MLP neurons of a small language model. Each row is named by its layer, matrix (down: output weights) and neuron, and shows model dimensions 16-143. Each number is 500 + 25 x the weight over its row's rms, rounded and kept within 0 to 999. Numbers have three digits each.
A block is one neuron, or neurons of one layer that tend to fire together. After each block is what it responds to, as a language model described it from the Wikipedia text at the highest values.

L4.down84:548497542506498494522504528494539463464494496435476503487527470519476444494511537463473510493507477497473490499483514472551554532503483526494525485508493472528523516488519502477535512534527451523516532493518521549508514509529487462520473487481481474539476490450501501501481511487491538526528492484475501503460503544523549494517474485507498500522501523503508485499517490494500530477475
L4.down520:480478494489534466536500477477504477494488478517490493504533480471479465465492526496492520465465547498489501478495508506510502561456497489487567539487507537477463530514499473460507480518467493550528483467501512458523500469502542485525511502476502484493538481484527444521502555528529506485497467530493518482477505502489490485513481499465530514545491549476499542489452463543476470485485
Description: Function words that join a clause to its next phrase: is/are/was after existential "there", "in" after "resulted", "to" after "led", "with" after a comma.

L3.down3:497505474523541506509514492482466496495516472497491452505539516457514475504501552503510513473531517520510470504563515490466474498509541505581507505455480514485462532500454462515540459521504517503505471467475530525490536495537502479501492482527469473492499432511509494514527544472523513510456499493524486534523475478500475533491525496489486514489531514498471524513493497525478515446463
L3.down39:490498490511492523533507512436512533516515502497493505451474470461486516487504470536495463500528474519522469515494486525478473509498520522494488480526471558468530489445544499511503469487545479459490540470488463491537492538499520486526551477502509538472497551498513512516516503497496542525521512528471539529506523463517539473462512490500491543483519476489510516512478518509460519487510
L3.down72:473490528512526511543481507492530452508507441508497498534514524459513497484534552526548515476486486497480513491481475496519524458486487507529519504463493495513495524482545498456496471514490546512517492484477552482488499507508507476504508485524467518499551473527471492465443496485491458527497507516517488507492487470515510513500461529482499566501476536492493539503506525479463494485537
L3.down260:526490475485476516481477467475463500489538479564531511526480513487509539512493527515525479527485499503522521512487518513455477501515493497492521494520494521485529478516474543467490456495515474524533486534460460519475486502528480483509525522511471453519537500559484500516481480516448525531448478484519481456428519515521470503472482487504522510496499492546469484506488508547479529499524
Description: Pipe separators in the header row of Wikipedia tables, mostly the one right after a first column like Rank, No., Year; rarely other tokens.

L3.down146:490487504473475470493522497513512526516509475513476460484524512490475512531491414456500503513536529496480512458488470509472489486524505502483555500517461466520463477511511511502489467482514516453540528522471531539502521466486466507486510469522482458516500504495488489529486455513535471497474511497513524523522485476516483507536503475510475528495507505514471507521548488549490476492516
L3.down428:523472493486503519533516463497500521513475477478488494508530522509496526487454492512484487490540512546449484505452449498528529500508506517441523515490503499482542526448531508546456473462488546466540469479504514542507499541476490510473479512515530486518536524485522509494460464452516530484441469489520498504522493475466503486520503477521476534476508504488471499487526489538494509490453
L3.down521:501504528467444506467526503453479521474548524532484477499493514523475552509525492478450492513496524523498484495495533510444492509495496500514505484535527530503465444516491501519456524518540490484461508466525487509484521514522499492516513496476489477490506461499530500513450505499564534546467513503475485456500477485465493508496551472523469537490491491491477504487530512524522480528506
L3.down758:515512506559473489515512506485481531507524495447481484515530494509507507504509474489493532509515505498470462511491408510467502478464535489499485512485518509520498527481506535518516509550496476479520536449521547504469541480495486510475475462470484494475486502512514503475494534496551548497504522498526481506523499485454511499515499472511454509479518488526481523498492500506470551496519
Description: Comma after a sentence-opening adverbial such as In 2015, Therefore, As a result; also "that" after says/states and table-cell separators.

L3.down245:468511510514522514494483473511514498516519515496548474495441492527517455486478504477491482470463535483529495520536532491507510502468448484444467470473508513518506515528484494519528515523479453484508452522531509507493522507489499502469489531458511488530455487504501464520526517539538494542508476518507462513466494501520500456498478484519554466489486522501513488456546470488482477496552
L3.down261:474521490499503481532518522497504510497506477531508480479489487545557469482467497525445573509475516494498468508541504468534490479482494521525470487485562527483516526476548530523503463491533508551502496455481482483486520519530478550491512514516503495497487475511514552535464506494469487476471491457553469512514491506494486555507498466471525494484472504505523511486511487486481503430476
L3.down468:515513514526486510507469479456503485486508509481506529520517477444484530523499515490529470496527473490537496481488572472456531529453510507517527472471521471480492504530501483503462505527511465507497491511462502436518486507517490518527499528532529519489508486500493506484485512464532488513463548476532463501475474539547481520510530536503539526526499540492486507487512471493525485487457
L3.down601:578503471500523473497520465503545490505460488543467503532478505464536483490481498549531462514499486491483505524545490462465513504462507528482500517477524533467490501532536540522477521484500511507528465469475519491500465465468513479507523474504478517505499480498468467499526517488563463492522485489503478476484474523486540427498522511517499507542528498492544483507503471492489485502476
Description: The word "to" between years in date ranges such as from 1972 to 1993, plus function words like an, as, on before a descriptive phrase.

L7.down138:486510533479477481500507560477476502483496495521486503547468528488476496515460521519504524492566509470508504488528482476484466435526487473481497512517492485523520508505487480490461479484512496484479517487449505486498578501482505524533509486529510473517510553510490558483471509543501511503521517494515485494487520487482462551505562548504484464477511479505503484489477538506514502473497
L7.down148:530533529511500477468535497507481537492522514483473505525498504486440525522479539521511509484531515454450483508492491465489459449511462507500537516547529517461536501525526479496449513504521524472489502485516488498535538482476496501539516507508513522514469483472556522493467580493494515471495493453516525528459494487488490532492546541498487454507484464503477538535452451485499492518467
L7.down245:504440504476522451535476501501496494458476529528483500484516497490478514487489519486512509502493467438484512524517454503475467489531475500531551507479470491501578472510512477481493529470494476492549541503464467517502508515481483543509498480506472489499487494472518473476440566490505509495493534490469492522522498473502552510494515499514454458498518501521554498477477498511518488514519
L7.down250:501520484467497499520532437513519472492548515483497511516522481493532510526553494464470516481497525524494535521525550537454482491517487512466462500475491523475443518479518500473540487504477472499502499499496498508504440520517495452491504503496546535518470517491522466530461486518454501471532488499484483512497471515532516487442483497478456481493510545511533463510529465475520503491505
L7.down399:523487558495496504481493494451466530523485474507516512494490508517493522522492531503495484452517497458471515470484453508504518524503532465511490510519496468500548489457497495510473481489546505452463510498521518433475518504471479508524465494530545502499470459502542471462495478489501496499504471529472482520533509544539499496524534497481527524493469490489527550482508494476496480462538
L7.down419:463461506518460460474485519523478511514515522492508562508496519512449556508533512477514483462501521469532500524506494471485518508515479523467514480515542535480501506530490491489442515505495475460472511505482515514494506494475505518469486543482513528507496526475536517487501566420530549471510453500505537488451529498472519480483502480489539508489496459490525492516551495528498493486447
L7.down464:539513509518460503485476519520539483472499473528498475483484497471446524516514469462520529504540494484512461500506491463493460480460522505482515508514510535540497513465450498513508489464536526482521482496506498509498501480484545470508496512454520509506488460543459497516536486528499493507481470544492499542518535564528481476500512491511484510508472499504479442537486520510504460506508
L7.down526:522484510491524482500515524458503534479524489506479494479449495533469517502482478550485521470508469513547524515511508505506504478475499496444540534525522529492474503519502475513496498516505516483490498513512503501516514519508482523507501483545488469477499465501491480451484479500493462523527446431483481473502522508503497561498475511577495482467444470486465539503523524545484522536483
Description: The last token of a sentence-initial adverbial phrase before the main clause, such as a year's final digit (In 1985), a comma, or "Instead" and "Since then".

L7.down52:504515497486519516523514472494450497497484528536509477464534449502513507471558533520509502496463485495532516493480548517526500492501525496491492478479483483550528541494515475490508499507517553512502486512485464503451494532516486461541506513483545542467473493488539503508521458499489527479480475509483545506518479499475448563508536518493469529506483511496526527466490437516498515525493
L7.down248:480538521505492479492467518478490475505492475497534485474481497469492466507526511536499504526458483533520513503542513475537466516498482505470521549523573456509493498522476514458459514536481508486473531484510505478484524471476522514480509445499544469523541472492450500477495499503505491537525464512496490510529521527516528503513496509470531474515481536533495492510487506562491507467531
L7.down356:526497515481494498488550465475473463486531479522494498498515533500487457470544526470516468513518551535502489491519469487532498522467486545551510494477500506500527480495491487485526518515485507486512468459477471513528490507507499440479515485515533486524500523485520488496479471551531526497508498491480482516471513522530495478496497513523504490545482502493536553534468446532441550476507
L7.down372:510529524451476489505512498495515441494503470526532481526494543505504521514451494484553498491457519569480472493527489501539504460498495510525472516499495493518472479466535480511473465497501480524519482542493482491532494513512454458460489490510500485500531484482526508512470503511503498492473536442464476576499499484494498471519494496520473544492517517503501512530466473456468488499537
L7.down411:543499538506498474494486465459481514526488477546478532534554502510498504521459556483571527498472502546506487517491496532524491506513463499525535512513493526519505521482483496518476485495488474503502546520495496520480494492523501526453463482476480505485529532529540510487487433509464484473466515501550503513505483479475456506503481524479470518523522481482520507519512482490481508524557
L7.down643:482516495489537428477507464525518504463521521488500463488513463497470526519502535520500523495493538498492549541498529501499490476469469483497556504514494522491523506501484469464472490485526517501531479517525528520474455521521487509531464464474463534501510539480539526422469481552497529520529535504483501462473516522448492449504514525489514480477490492456460487508525471483508517506524
L7.down658:479460484497532504488493492497479492464485517475518497533514486481496464517495538462495478519527515544496516538477505498475499513514475507462507460522515548501471497552497484475445526476518516529521493479479484496503500522481472529517500475486466531455511500497456503503484490508463538537505544542474511497482491480476505472539494506472495503525519484507513533515480493504503503559484
L7.down753:519468501520546470493548465485526502510437451510468513499550521516494531458477534492525535465500515513491529515516480528525506505460490514501474538514516470489514502503504501517496493487531532451463514465530514453470481487494469497497540502493519501496472502522526449513452478560497525496503541483503494477503487489548519474516526483520473454519502473503514509570539512513529517506496
Description: Line breaks that end a Markdown table row, just before the next row's | (results, election, and roster tables), plus weaker hits on "age of" and month names in dates.